Weights of a small GPT-style language model, trained from scratch on English Wikipedia: 16 heads of 32 (4 for keys and values), RMSNorm before each block.
MLP neurons of a small language model. Each row is named by its layer, matrix (gate and up: input weights; down: output weights) and neuron, and shows model dimensions 80-207. Each number is 128 + 32 x the weight over its row's rms, rounded and kept within 0 to 255. A neuron's up and down rows have the sign that makes its largest values positive.
After each neuron's rows, "fires in" lists the words (lower case) most often at its 100 highest values on Wikipedia text that the model never trained on.

L8.gate32 [153 136 170 157 133  83  67 200 123 170 138  31 139 108  87 177 176 144 134  95 122  98 119 123 118 151  79 167 108 128 135 139  90  59 124  87 189 138 127 142 143 118 140 134 134 132 197 125 131 118  89 169 135  55  95 125 133 116 138 139  93 143 114 110 126 148 153 109 118  70 143 103  99 140 125 103 161 111 144 171 155 139 128  93 110 107 174 143 112 122 124 109 138 148 154 151 145 145 124 139 136 173 120 130 164 104 103 157 141 128 127  63 129 171 175 137 119 202 126 146 132 111 161 166 218 150 108  98]
L8.up32 [105 153 111  86 121 139 158 140  99 138  80 154 104 112 130 187 196 187 146 132 142 175 145 175  99 124 123 157 138 154 168 158 141 168 158 133 136 136 114 104 139 126 109  82 144 104 137 123 107  98 103 152 116  92 125 113 134 159 119  94 142 176 119 133 117 175 170 133  97  56 160 124 121 164 138  80 121 159 154 196 158 155 106 182  99 110 145  79 177 108  88 147 163 117  81 113 129  62 128 146  99 157 145 185 204 107  51 136 135 150 133  62  94 130 132 139  72 182 127 124  99 124 127 124 174 139  68 143]
L8.down32 [106 160 177 101 168 168 185 103 100  96 131 128  94 113 124 124 145 101  83 175 130 202 139 151 169 139 124 149 115 106 163 150 106 148 161 126 122 139 170 129 161 106  85 106 173  72 174 132 179 149 138 100 181 166 110  54 155 106 198 100 150 153 156 165 136  97 144 162 123 120  99 164 209 115  95 121 128 185 105  94  50 160 100 137 119 143 156 113  96  82  56 110 100 119 135 114 130 151 152 140 145 133 115 113 133 110 133 127 110  87 140 129 125  71 124 203 151 108  95  59 145 131  78  95 123 141  93  93]
fires in: "for", "with", "at", "in", "on", "by"

L2.gate99 [130 162 110 131 207 166 144 192 100 153  91  67 117  89 105 109 139 178 102  86 127 103 113 190 163  74 141 134 127 193 191 142 118 169  59  81 141 154 150 126 152 133 123 124 108 113 131 174 159  76 116 149 177 119 169 147 136 154  99 105 124 119 122 161  93 121  90 203  80 147 114  98 123  87 181  80 137 112 155 116 168 138 133 147 143 172 150 148  69  95 112 126 126 108  83 116 144 103 170 128 186 118 118 116 159 125 149 132  94 140 135  79 105 110 164 136 124 139 143 193 127 137  51  93 193 133 170 129]
L2.up99 [109 139 198 125 165 186 124 172 117  95  84 110 112 121 134 128 163 126 171 101  91  95 106 166 177 104 119 136 139 183 169 148 132 189  97  90 126 168 106 133 147 124 142 106 107  89 124 181 145  96  99 136 175  88 138 191 164 139  77 147 144 144 137 174 134 115  79 180 110 162 122 108 147  94 157 104  90 109  90  61 159 125 148 178 166 140 134 122 108 108  80 125 122 122 109  94 121 178 171  80 146 141 163  81 143 167 169 130  81 142 184  81 131 110 168 145 140 171 152 149 155 140  81  80 186 132 182  81]
L2.down99 [101 107 189  89 127 144 121 111 167  22  75 128  95 152 104 127 145  97 166 132 123 155 108 136 181 169 106  95 137 150 110 119 125 127 126  98 133 155 111 129  74 128 133  82 131 126  87 123 157 131 114 129 123  90 152 121 132 184  82 181 132 158  87 109 131 121 179 155 114  84 142 101 115 145  82 135 115  92  79 104 168 144 160 188 126 167  70  82 158 126  99 143 117 129 138 113  87 129 159 110  69 141 119 130  79 163 140 187 134 142  89 101 177 144 144 175 117 100 164 131 146 158 104  92 153 122 139 127]
fires in: "last", "only", "best", "final", "other", "most"

L3.gate199 [114 170 120 116 136 123 169 146 141 107 164 222 126 141 128 110 109 146 164 127  93 110 115 105 148 137 105 100 132 108 129 124 105  82 124 141 136 133 159  85 125 139 124 129 139 128 176 145 149 167 149  54 157 132 123 116 165 153  96 138 141 150  76 119  98 116 129 135 135 160 112  87 135 196 110 187  71 181 135 174 171 138 105 123 133 199 151 147 103 175 125 112 158 140 120  79 109 143 197  60 178 101 140  81  90 153 123 136  71  93  98  82  87 198 119 156 109 130 163 131 176  82  76 134  89 127 104  71]
L3.up199 [126 162 142 148 103 117 136 117 112 130 145  68 156 147 110 148  95  88 188 160 151 102 125  86 164 133 109 120 177 144 112 157  85  90 109 161 149 163 141 120 139 113  88 101  79 101 138 154 130 140 111 134 162 106  83 114 120 160  88 168 107 139 144 110  32 113  82 119 118 142 114 101 108 137  90 129  61 125 149 143 164 146 108 104 119 204 153 181 133 216 142 136 113 144 133  78  94 151 188  69 128  55 152 145  98 153 116 106  83 120 156  81 117 161 159 155 151 125 170  87 171  83  92 125  86 157 109  98]
L3.down199 [ 96 180 187 135  83 161  97 110 137 146 131 112 160 133 109  84 140 141 100  74 141 116 138 104 146 172  84 151 175 136 149  92 115 147 123 140 198 156 145 101 161 114 130  77 109 156 142 133 130 147 104 142 110 120  75 111 151 105 166 119 141 145  67 202 105 113 124 151 123 115 180  95 178  72 115 148 182 189 118 126 167 117 123 136 156  71  90 135 108 166  99 114 110  95 146 130 152 106 104  98  89  69 144  92 147 160 155 126 134 137   6  91 114  93 118 177 101 166 105 135 102 143 128  76 144 169 134 104]
fires in: "first", "early", "pancrase", "plovdiv", "military", "next"

L3.gate616 [104 124  84  94 164  92 101 139 126  45  19 134 123 120  85 123 151 123 169 140 100 166 140 144  99 164 117 157 152 145 157 118 148 132 124 146 109 128 164 129 141 173 149 113 140  97 137 132 159  86  99 155  75 165 130 104 148 170 166 119 116 158 116 167 139  90 208 160 133 127  87  69 112 104 181 126  96 131 107 126 101 175 143 101 123 122 145 174  75  64 144 143 162 184 147 203 113 161 177 204  97 174 185 176 163 110 146  88 154 133 108 192 122 199 124 173 109 142  96 194 203 157 148  78 118 124 138 142]
L3.up616 [147  89 136 177 132 109 138  51 132 105 143 148 123 102  87 163 157 126 152  96 139 143 106 154 128 151 170 125  96 163 156 130 172 153 183 134 200 131  97 133 175 119  95 124 199 134 105 122 184  49 157 143  99 168 114 127 129 147 110 171 162 118 150 102 135  62 113  77  90  85 121  91 152 121 130 117 168 175 110 103 172 140 143 218  76 109 214 111  98  96 148 157 155 126  99 173 119 118 151 131 106 197 144 184 103 156 106 141 107 128 136 118 126 110 184 166  88  80  96 128 136  84 143 137  71 194  85 161]
L3.down616 [132 230 113 112 159  86 155 139 149 167 133  68  66 138 178 116 146 146 116  79 114 136 136  88 109 106 128 109 131  77 147 152 141 150 179 191 166 148 147  54  96 141 143 149 130 143 122 124 153 148 154 128 118 143 195 123 169 155 141  77 126 135 149 147 156 110 139 109 167 125 138 126 129 146 129 156 121 138 157 158  35 135 112 142 113 167  66 109 140 107 118 113  41 130 159  89 143  91 136 124 148  72  56 143  78 144 147 122 108 136 116 120 105  77  96 137 104 137 101 117 123 115 119 148 137 112 139 177]
fires in: "in", "win", "during", "won", "at", "joined"

L11.gate382 [152 108 136  89 178 120 116 133 114 146 109 114 139 167 123 106 121 189  99 140 143 143 143  88 115 139 105  84  97 104 151  78 111 136  92  86 184  83 113 104 151  73  70  90  97 115 129 128  72 197 105 102 139 160 134 102  93 171 124  84 113 178 206 115 108  91 168 148  89 172 150 164 137 125 124 125 161 167 130 111 202 166 122 163 147 147 116 200 141 162 104 106 178 155 173 129  83  65  87 129  92 222 134 117  87 156 166 105 177  75  89 137 113 116 134 116 103  93 143 141 128 167 129 133 121 120 119  70]
L11.up382 [118 142 163 147 153 133 155 166 116 158 161 163 137 108 123 124 126 118 184  81 115 109 162 117 156 141 146 107 108 127 160 167 159 169 106 117 141  89 145  73 173 101  30  81 144 168 128 132 102 148  92 142 162 132  88 154  58 168  86 107 124 145 154  96 131 146 110 117 158  92 146  84 161 110 111 175 140  79 138 173  74 196  78 108 142  75 126  95  70 154 117 131 167 184 130 104 173 159 130  94  72 160  98 103 124 110 125 159 173 114 145 115 131 116 114  66 132  93 134  91  70 111 160 143 108 100 139  55]
L11.down382 [117 166  84 189 135 153 182 155  98 157 113 157 149 136 207 113 104 147 120 100  98 155 126 113 108 111 124  63  80 137 137 132 151 171 193  76 131 100  58 114 151  83 131 154  81 153 143 160  92 107 106 149 158 147 139 151 141 106  78 123  84 147 133  89 143 125 103 170 124 180 164 142 124 110 137  88 131 171 115 109 112 136 124 146 191  95 117 153 145 153 103 148 172 146 133 147 114 161 142  53  99 118 146 181 113  40 142 171  98 102 129 134  74 200 205 106  96 174 137 150 139 124 147 144 165 101 145 147]
fires in: "to", "of", "into", "for"

L2.gate675 [113 158  95  55 153 141 149 153 188 191  90 124 118 117 172  72 139 163  74 116  62 150 124 151 140 139 153 126 107 127 166 122 183 135  86 119 115 125 144 140 158 191 113 105 102 130  84 182 216 106 108 169 157 142 158 134 172 151 187 140 118 118 129 122 144 110  66 146 102 135 104 109 140  74 150 170 155 148 100 165  94 170 112 118 133 165 144 180  97 135  98 132 163  87 136 150 146 129  96 151 148 115 130 115 121 112 129 103 155 113 189 116 118 131 128 175  83 124  98 140 114 188 193 137 116 110  70 119]
L2.up675 [129 149  82  95 133 103 121 120  77 172 185 127  87 119 182 150  70 130  54 142 114  71 144 105 103 123 166 127  94  99 170 125 181 113 118 136  96 148 148 169 107 153  79 103 108 115 134 144 204 100  83  81 115 125 170  82 162 110  95 118  88 112 147 143 133 146 148  93 176 169 112 164  95  90  84 149 118 115 108 159  94 157 146 128 164 143 168 154 113 132 144 164 167 126 171 147 152  87  96 132 173 114 162  99 141 157  93 163 162 133 130 147 187 148 101  99 101  92 168 150 112 142 119 115  85 167  77  66]
L2.down675 [108 129 104 132  73 112  62 133 113 126 161 115  81 123  94 104 100 136 104 167 127  89 100 143 152  87 109 111 147  93  97 121  61 117  90 125  72 187 123 156 177  84 128 109 147 107 143  73 120 157 172 108  77 166 162 133  99 126  97  95 120  91 133 142 109 181 157 154 121  85  98 178 185 100 122  61 121  78  99 135  45 137 134 122 107 110 155 134 113 149 170 137  98 103  93 116 129  94 130  80  75  71  97 143  93 188 135  89 148 153  99 145 115 132 106 118 103 115 149 161 120 125 153 104 119 156  78 159]
fires in: "they", "he", "she", "and", "would", "uttarakhand"

L11.gate310 [133 128 113  91 128 131 175 137 202 146 119 163 169 112  95 135 135 119 105 140 134 148 124 123 145 140 136 119 101 159 134 112 124 145 110 184 153 149 156 190 110 106 185 114 164  62  61 195 111 131 151 157 110 135 102 102 154 135 102 194 163  68 120 158  86 119  56 122 156 111 130 113 130 105 131 144 125 113 157 137 160 119 111 126  72 168 181 107 164  84  92 117 168  78 110 150 131 159  99 145 172 137 125 151  88 137 131 180 133 164 114 111  70 166 105 171 121  83  58 160 156 154 130 112 155 114  84 124]
L11.up310 [114 143 102  89  98  94 155 118  67  92 130 150 102 169 170 118 162 127 144 119 142 123 160  84  95  99 140 177 108 108 127 134 174 148  95 115 150 146 116 136 129 115  46 163 145 111  65  81 178 125 158 104  82 194 140 130 113 120 178 142 149  91 124  47 183 172 124 104  87 157 168 155 129  81  92 101  83 140 151 176 111 101 155 121 173 142 105 149 136 172 133 164  94 115 128  85  97 148 147  98  84 146 150 121 104 144 149  88 110 164 189 126 131 146 136 133 144  89 150 107 145 127 199 183 129 117 160  89]
L11.down310 [136 121 109  67  68 123 137 122 150 125 135 124 147 190 136 124 228 155 109 146  85  99 180  98 187 102 148 142 154  98 134 161 153 138 125 137 117 116 170  81 172 137  98 140 154 117 143 108  92 119  89 119 113 142 120 118 135 134  67 169 186  79 186  98 158 157 132 120 175 128  94 173  85  98 172 130 154 144 173 159 106 134 124 134  80 114 128 121 175 110 186  38 147  68 101 113  23 155 119 128 150 126 152  85  90 124 186 160 115 144 162  95 141  94 132 129 123 125 140 126 131 181 199 129 148 136 161 146]
fires in: "i", "we", "you", "they", "he"

L11.gate626 [193 135 155 171  73 141 105 129 140 122 103 150 129 122  62 113 152 112  81 165 139 168 138 163 152 167 113 145  99 121  87 135 110 196  70 102 189 106 133  73 145 133  78 160 149 171 109 138  94 169 177 146 141 150 128 163 105 149 138 148 126 109 137 116 114  59 160 133 133 135 159 124 160 170  97 227 195 149 191 103 120  59 145 130 147 143  90 124 114 134 146 190 120 114 168  94 118 128 148 113 134 119 122 102 167 111  80 148 122 123 139 144 136 133 142 144  99 113 124 151 123 135 136 158 144 168 136 120]
L11.up626 [142 151 148  83 166 121 102 167 102 171 107 178 132 131  62 149 128 115 131 133  78 125  54 112 201 120 162 217  70  62 118 122 119 181 141 100 153 128 158 108 103 172 104 105 157 144 116 132  90 123 100 131 136 136 103 137 121 134 106  62  49 117 149  56 152  97 129  94  82 159 150 148 120 120 162  92 127  71 114  82 148  86 155 229 121 100 104 171 110 129 141 110 140 159 137 145 102 115 138 155 139 112  80 141 137  91 124 138 133  90 131  89 116  41 156 153 183  89 114 150 154 127 146 115 114  92 152 119]
L11.down626 [120  92 133 151 108 145 145 122 101  96 121  66  84 187 123 186 110 107 158  82  74 119 116 109 128 165 105 156 161 137 132 132 108 138 114 146 129 126 161 127 162 166 126 120 156 152  83 122 154 113 129 111 151 124 151 124 152 147 106 104 139 158  95 168 153 156  88 156 157 143 179 228 113 120 120  84 135 138 130 141 128 128 144 147 166 117 142 178 143 124 131 122 188 130 103 165 107 157 146 114 150 137 117 161  86 149  92 113 132 126 131 156 138 129 146 126 125 163  96  89 112 146 163 131 110 130 201 108]
fires in: "s", "of", "her", "his"

L5.gate630 [144 130 111 136 109  95 130 138 132  75  90 141 124 116 123 187 158  87 156 200  96 160  83 133 116 137 146 128  80  76 112 125  94 118 137 132 156  87 116 170 142  94 110 160 127 156 148 128 131 124 119  62 120 131 165 149 155 184 140 112 124 154  73 161 141 118 112 118 101 128 151 120 166 155 130 108 123 159  90  49  79  84 120 126 144 100 100 137 129 176 151 173 134 149 185 137 124 153 165 131 108  85 130 219 165 151 175 110 111 144 188 136  79 173 116 137 161 107 116 157  91 163 191  89 165  69  94 172]
L5.up630 [132 116  88 140 143  67 118 138 194 142  84 153  99  56 134 159 128 143  58 146  74  89 147 117 110 126  79 134  84 131 112 112  79 158 117 186 125  71 104  66 173 143 115 135 147 128 127 169 153 151 108 149 102 167  91  96 109 124 148 122 115 119  78 131 128  75  70  94  85 113 154 164 130 118 100  95 145 183 143 153 142  59 170  25  54 141 136 118 126  85 181 128 151 126 125 104 138 125 121 106  72 126 134 133 116 126 144 162 158 121 127 145  80  94 108 153 208 151 164 104 125 152 165  98 145  67 145 128]
L5.down630 [ 78 106  91 135  95 103 193  95 124 152 168 115 185 137 133 137 130 106 130  95  89 173  72 155 116 175  87  80 126  93 135 121 136 145  72 139 125 152 151 117 147 130 140  76  86 144 136  92 180 147  84 126 124 128 101 116  91 140 145 146 142 178  76 122 114 187 127 137  80  93 109 109 123 128 148 165  89 128 158 116 144 128 105 171 117 150  80 139 116 171 187 158 192 179 116 144 168  75 145 131 138 150 127 209 110 104 130 144  99 172 167  52 144 164 101 118  48 115 138 175 116 113 122 146 140  86  92 140]
fires in: "of", "from", "to", "well", "by"

L9.gate471 [112 177 144 119 160  80 157 141 154 135 140 117 176 175  94 171  82 142 123 121 132 105 139 156 114 117 162 152 131 156 122 107 179 134 146 175  64 129 121 101 163 138 133 156  67 109  40 149 151 140  84 123 185 175 154  79 128 173  91 149 130 108 149 173 163 165 147 112  94  91 130  93 153 106  90 171 112 128 207  89  56 153 125 161 190 153 106 133  78 174 123 129  84 114 124 193 170 138 131 175 146 146  89 129 122 175 138 139 158 167 148 123 151 144 118 120 142  98 109 148 130 147  91 112 157 137  79 153]
L9.up471 [159 141 103 191 198 173 174 137  70 123 137 142 171 162 148 121 160 102  71 121 110 116  73  63 112 162 158 105 110 117 135 102 177 124 162 166  83 159  92 123 166 102 169 132  89 128  90  88  81 115 109 162  70 135 131  71 119 157 127 109 105 168 113 102 101 155 171 119 203 141 121 163 148 135 187 134 135 157 129 113 122 124 141 154 151 105  86 129 117 161  90 129  71 162 165 109 166 146  94 201 120 127 170 152  78  98 142 121 144 117 124  49 107 128 106 181 122 131 155 143 114 114 113 151 170 131 134 150]
L9.down471 [144 104  93 113  88 118 163 120 166 139 136 161  88 121 133 129  95 112 192 105  99 144 144 137 129  60  78 128 142 146 154 139 120 110 127  82 159 162 147 134 127 104  82 104 176 196 178 163 144  96 199  75 112 140  55 162  89  78 125 138  93 127 108 167  88  88 122 142 164 119 179 124 185 206  91 131 117  73 156 130  94 119 104  58 129 146 135  93 169 122 180 114 181 147 100 156 104 146 134 103 136 123 108 168 120  87 129 114 130 176 166 153  94 121 134 155  88  96 120 158 150 115 178 135  64 110 135  99]
fires in: "he", "they", "it", "this", "that"

L5.gate424 [166 122 145 132 121 121 146 190 141 165 150  69 151  64 142 140 107 161 108 166 117 123 114 134 171 103 109 145  81  65 136 174 104 155 147 111 121 124 126 140 132 195 107 113 141 133 113 155 178 101 136  86  94 120 163 145 149 159 101  78 116 125 142  96 121 135 176 133  87 105 144 115 187 169 124  83 181 131 193  75  94 143  88  97 158 117 163  89 159 144  81  99  84 139 149  89 164 167 162  30 112 169  56 214 129 155 141 191 140  98 167 101 173 116 177 201  97 101 138 100 117 166 126 125 136 151 105 102]
L5.up424 [ 99 132 134 180 148 146 145 134 196 168 136 108 145  83 126 113 176 130  86 139 151 134 115 134 120 113 158 139 137 129 115 136 152 231 185 132 147 174 150 134 145 191 153 143 177 116 127 151  93  97 117 108 146 102 198 166 114 126 118  89 118  92 153 123 114 132  98  88 150  83 140  54 141 169 145 103 121  86 182 138 180 114 157 164  94  88 176 128 114 171 158  89 135 111 100 112 154  82 104 108 179 170 149 149 122 113  98 143 141  95  89  77 155 106  84 153 145 105 134 109 117 107 147 182 100  88 158 153]
L5.down424 [ 89 168 129 154 114 146 190  92 159 167 152  97  83 118 130 112 132  63 105  71 126 111 143 122 150 196 175 114 136 131  72 155 146 123 181  88 153  85 136  95 119 112 127 191 147 102 167 197 136  94  80 168 120 185 127 159 153 116 176 121  99  97 134 129 131 108 122  93  75 122 202 125 158 170 169 110 135 134 155 125 164 171 106 136 138 155  93 101 148 147 152 124 162 136  99 103 139 110 169 111 137 177 198 165 115 106 154 105 152 100 145 154 106 113 134 155  98 160 107 126 133 121 166  95 152 182 140 103]
fires in: "through", "over", "of", "in", "behind", "around"

L8.gate328 [128 111 176 161 161 120 151 163 135  69  89  81 110 112  62 104 139 105  81 189 128 103 176 119 138 155 167 143  81 161 124 143 197 174 116 119 147 161  91 123 149 104 113 170 164  80 120 139 115 118 150  87 140 138 130  67 145 111 157 130 167 164 117 109 124 113 147 125 107 138 112 110 124 161 129  96 206 160  69  84 131 132 142 135 141 118 118 125 128 159 128  57  99  93  95 131  80 137  84 131 142 125 108 155  88  67  93 164 160  55 119 167 144 116 143 100 159 153 136  61 126 153 113 117  81 110 163 144]
L8.up328 [161 183 104 129 148 150 134 114 128  81 137 120 163 107  84 178  98  58  75 155 147  77 119 206 139  96 138 157  97 144  99 184 155 135 128 109  91 131 135 102 198 123 125 153 157 107 140 124  79 119  75 115 120 113 139  53 145 160 153 154 168 128 171 124 127  84  75 115 161 122 115  94 131 170  71 113 151 106 123 121 136  88 107 172 146  91 144 111 128 133 121  99  93 175 166  97  95 111 125 120 136 101  53 115 112 131  93 129 121  62 106 188 121 153  71 138 192 117 107  51  75 105 163 143 151 110 132 140]
L8.down328 [124 174 191  90 183 152 133 141 144 185 173 108  68 100 111 110 198 130 132 136  68 111  81  98 151 184 126 101 128 134 127 115 151  88 115 101 148  93  62 148 123 151 143 187 133 140 113 144 130  75 175  78 132 159 102 128 154 118 164 137  37 170 149 166 120 139 147 113  83 170 138 139 100  85 150 172 101 139 130  99  73 157 142 100  76 148 145 175 135 169 129 171 130  86 144 171 135  84 152 146  97 146 134 186 144 183 176 104 125  91 196 107 155 144 166 140 163 129 100 159 140 114 114  89  67 145 166  89]
fires in: "from", "of", "to", "through"

L6.gate355 [184 124 139 185  45 192 175 115 132 133 130 151 134 150  84 105 188 126 101 156 139 124  44 128 170 120 136 130 140 121 130 146 107 165 105 158  72 149 184 173 168 149  84 128 174 188 156 136 130 130 137 148 123 152 207 170 120 115  92 148 146 169 120 122 160 130 114 104 118 111 134 154 152 149  69  99 124 113 168 100  18  73 113  78 140 137 105 152 117 135 105  73 182 111 131 118 149 124 130  94 140  79 159 124 125 133 127 132 129 121  95 150  86 166 134 162  99  99 105 104 141 133  89 125 167 144 144 110]
L6.up355 [174 119 169 155 125 118 136 129 103 149 148 116 125 126 100  86 123 101 158 157 158 153 109 125 147  78 142 145 156 172  75 148  83 121 156 211 114 120  99 110 100  82 108 141 154 194  92 129 131  48 124  96 157 163 132 135 156  96  96 127 143 160 200 102 128  94 142  84 138 148 118 163 164 175 148 115 136 183 133 142  66 151 166 150  84  90 116 137 187 119  75 128 110 101 116  71  84  98 131 119 116 119  77  95 129 137 147 177 103 182 104 128 127 138 185 213 215  88  92 114 173 138 145  83 139 175 109 138]
L6.down355 [191 136 162 114  54  71 112  85 120  80 181  96 178 150 110 154 123 163  93 142  86 135 140 130 137 196  77 150 103  99 134 121 160 141  99 121 139 118 218 100 160 177 117  77 144  98 121 150  91 137 119 136 100 130  89 152 134 122  96 150 118 201  98 160 125 154 114  77 116 107  95 163 150 141  80 180  46 125 121 146 127  77 111 103 132 143  88 111 155 164 112  94 176 114 119 130 133 108 163 135 164 165 114 106  99 113 114 104 109 131 114 176 141 151 121 161  66  94 151  93  71 122 145 148 135 113 128 172]
fires in: "of", "to"

L8.gate231 [151 144 128 152  91 112 130 102 159  82 101 152 129 164 106 153 157 180 129 141 171 128 144 139 123  82 171 126  96 189 130 118 139 118 151  88 116 159 152  86 115 116 128 146 202 129 105 145 156  73 119 117 141 162 129 113  82 202 116 165 105 117 120 110 130 143  90 145 118  77 190 154 181 152  84  91  83 137 106 109 148 111 122  82 129 169 148 157  92 198 178 131  96 100  92 153 179  86  82 139 101 175 131 104 112 180 127 113 112 105 142 151 123 194 145 128 182 145 123 116  86 174 111 106 122  98 115 145]
L8.up231 [144 149 116 118 180 148 142  82 182 117  60 158 145 149 161 106 179 155 138 105  63 130  52 119 168 113 129 120 131 192 147 153 137 138 140 102 124 144 116 162 141 146  84 115 148  86 121  72 156 147 114  98  93 181 126 249 203 161 144 112 146 112 171 114 165  88 136 110 120 140 100 135 131 100 102 125 133 133 170  74 169 121 165 113 177 153 141 131 107  88 149  81 158 161 134 131 118 121 133 105 139 149 177 174  84 129 192 124 119 136 141 154 160 163 133 155 119 135 134 170 166 120 127  73  88 103 126 122]
L8.down231 [112 137 157 160 104 129  77 119 156 118 136 155  95 176 141 121 178 182 119 128 129  95 127  83 113  29  60 112 142 164 136 125 110 160 126 113 133 150 162 119 124 155 141  97 128  94 184 169 117  89 150 125 150 180 116 136 175 172 128  80 121  89 114 113 123  84 114 124 176 126 141 146 170 176  79 106  64 155 133  84 114 131 115 161 143 181  65 155  95 130 126 104 145 118 135  89 128 131 179 107 152 136  58 116  92 178 187  93 110 148 105 168 110 116 229  72 160  88 117 119 132  92 153 146 147 141 181  72]
fires in: "is", "was", "came", "were"

L3.gate484 [143 134  65 141 139 166 225 129 137 156 169 118 148 142 152 189 153 134 115 164 143 178 108  85 120 135 128  47 130 120 118 164 153 150 116 122 139 141 152 135  87 144  99 130 120 101  64 117 170 147  97 181 153 145 119 145  89  90  99 133 130 129 141 149  87 148 101 175 146 117 127 154 133 114 121 146 146 160 113 179  92 190  86 169 136 183 128  99  93 114 166  90 150 106 139 159 131 161 160 128 137 202 151  92 116 146 117 132 119 108 152 141 132 135 105  87 137  76  86 141 135  76  77 100 118 130 139 137]
L3.up484 [139 166 120  60 130 121 102 125 133 123 124  94 140 150 110 127 162 117 129  51 126 108 106  89 184 127 176 102 131 121 222 144 165 150 154 117 177  98 116 104 112 108 187 115  86 134 126 103 175 123 142 100  93 113 127 142  64 100 138 104 170 103 121 145  69 152 104 138 142 126 116  85 107  94 162 129 189 188 110 127 187 190 126 120 165  90 200  86  98 138 178 130  80 112 151 158 133 142 126 136 137 158 113 139 136  75 143 119 146 114 199 121 135 101 154 142 185 142 128 147 164  98 113 120 140 131 128 110]
L3.down484 [ 78 103  84 132 124 106 162 108 132  63 113  99 143 142 135 156 126 103 105 165 118 117 164 124 236 115  92 113 130 142 125 196 128 178 129  86 106  97 118 152 121 150 112 126 103 122 156 102 138 146 150  74 131 177  87 132 110 110  88 117 105 122 124 102  53 148 165 160  71 125 103 101 153 141 138 143 140 117 167 113 140 142 103 112  92 165 127  78 139  87 140 165 159  47  72 146  97 124 109 140 106  59  84 155 184 158 105 136 148 146 111 111 144 108 130  87 168  89  81 135 119 119  81 124 169 122 102 160]
fires in: "most", "top", "best", "other", "dumbarton", "number"

L8.gate145 [172 124 129 107 124 118 206  97 134  74 130 146 112 114 119 152 186  74  84  96 115  76 174 199 142  70 125 124 136  99 106  92 157 171 128 122 153 156 119 123 154 170 144 134 155 102  79  51 116 187  61 126 177 135 136  80 132  56  98  94 127 145 135 125 122 112 113  98 125 163 183 129  88 119 167  62 147  96 132 149 151 121 153 143  93 152 129 199  83 130 141 165 139 134 151 165 174 139 153 127 106 125 158 103  47 176  98 108 129  84 149 115 118 135 128  84 132 110 134  98 145 153  88 138 157 116  94  92]
L8.up145 [167 115 121 187 143 125 176 100 122 104 131 123 114 128 141 214 113 171  64 138 126 196 123 149  93  76 107 127 147 132 104  88 154 132 148 150 131 159 117 157 167 138 140 117 139 125  77 119 144 177  99 129 146 154 168  80 126  29 134  71 185 113 154 143  96 140 123 115 104 168 148  67 116 122 118 188 170  88 172 172 127 120  81 144 120 117 153 149 123 170 126 124 161 126 124 165  98 150 150 133 142  77 144 125  63 126 130 111 144 126 116 105 145 129 117  58 133 123 123 114  77 149 135 193 117 143 208 148]
L8.down145 [178 203  93 172 128 140 178 112 166  80 119  59 123 143 123 138 192 124  80 145 128 104 135 119  93  84 158 117 115  71  98  93 115 189 147 109 132 150 100 143 115 157 152 145 112 188  94 131 130 150 137 168  95 165 132 127 164  84 174 148 143 102 157 149 133 141 128 126 140 165 122 191 108  66 120 148 133 131 151 151 206 169 157 143 112 102 104 117 197 183 150 133 158  96 135 174 106 172 132 114  84 151 120 122 103 118 140 106 126  99 164 131 116 126 138 136 166  99 122 100 110 120 194 144 145  67 135  95]
fires in: "than", "around", "about", "to", "approximately", "from"

L5.gate739 [121 131 112 113 152 124 146 102 115 139 154 145 113 138 133 164 155 162 151  97  97 156 186 112 144  79 100 156 136  77 163 131 139 129 108  85 173 147 124 134 136 114 153 135 138  73 140  99 126 198 162  83 206  83  91 114 115 131  90  79 182 128 140 118 131 119 123 118 144 116 123 171 165 119 200 132 132 121 177 148 176 142 117 146 129 138 129 131  92 122  73 137 160  55 161 141  56 124 147 117 111 143 117 152  70 127 101  83  93 117 114 148 123 119  95 183  72 117 146 139 106 108  87 140  89 173 101 104]
L5.up739 [145 154 135  86 141  87 153 214 113 151 175 153 180 105 146 111 132 158 137 120  90 105 170 116 139 110  95 120 111 162 171 140 111 156 106 110 175 131 138 124 175 101 159  65 140 173 142 130 196 146 107 123 120  72  97 120 105 151 111 173 151 166 152  54  99 128 104 165 155 105  86 129  81 121 149 129  99 133 128 111 102 179 137 132 179  95 119  82 108 123 136 172 194 116 116 113 158 145 137 118 135 170  43  44 118  79 170  95 123 113 112 161 142 108 122 101 153 158 121 156 111 166 109 104 122 172 137 135]
L5.down739 [194 144 128 148 166 184  83  79  60 119 165 121 101 188 197  82 107 141 134 103 141 182 148 132 154 184 126 161 162 153 113 120 146 111 139 103 109 158  81 114 153 166 178 150 110  91 143 108 178 123 176  83 117 133 158 108 140 167 165 103  90 168  85 126  30 102  93 129  54 100 120 223 139 129 109 147 109 162 141 155  67 125 116 116 113 105 172 130 133 150 122 123 138 190 127 103 137 113 128  98  92 119 140 100 174 142 152 120 144 111 122 154 121  76 124 113 145 120 153 114  88 103 189 159 127 152 103 160]
fires in: "as", "to", "elected", "of", "appointed", "she"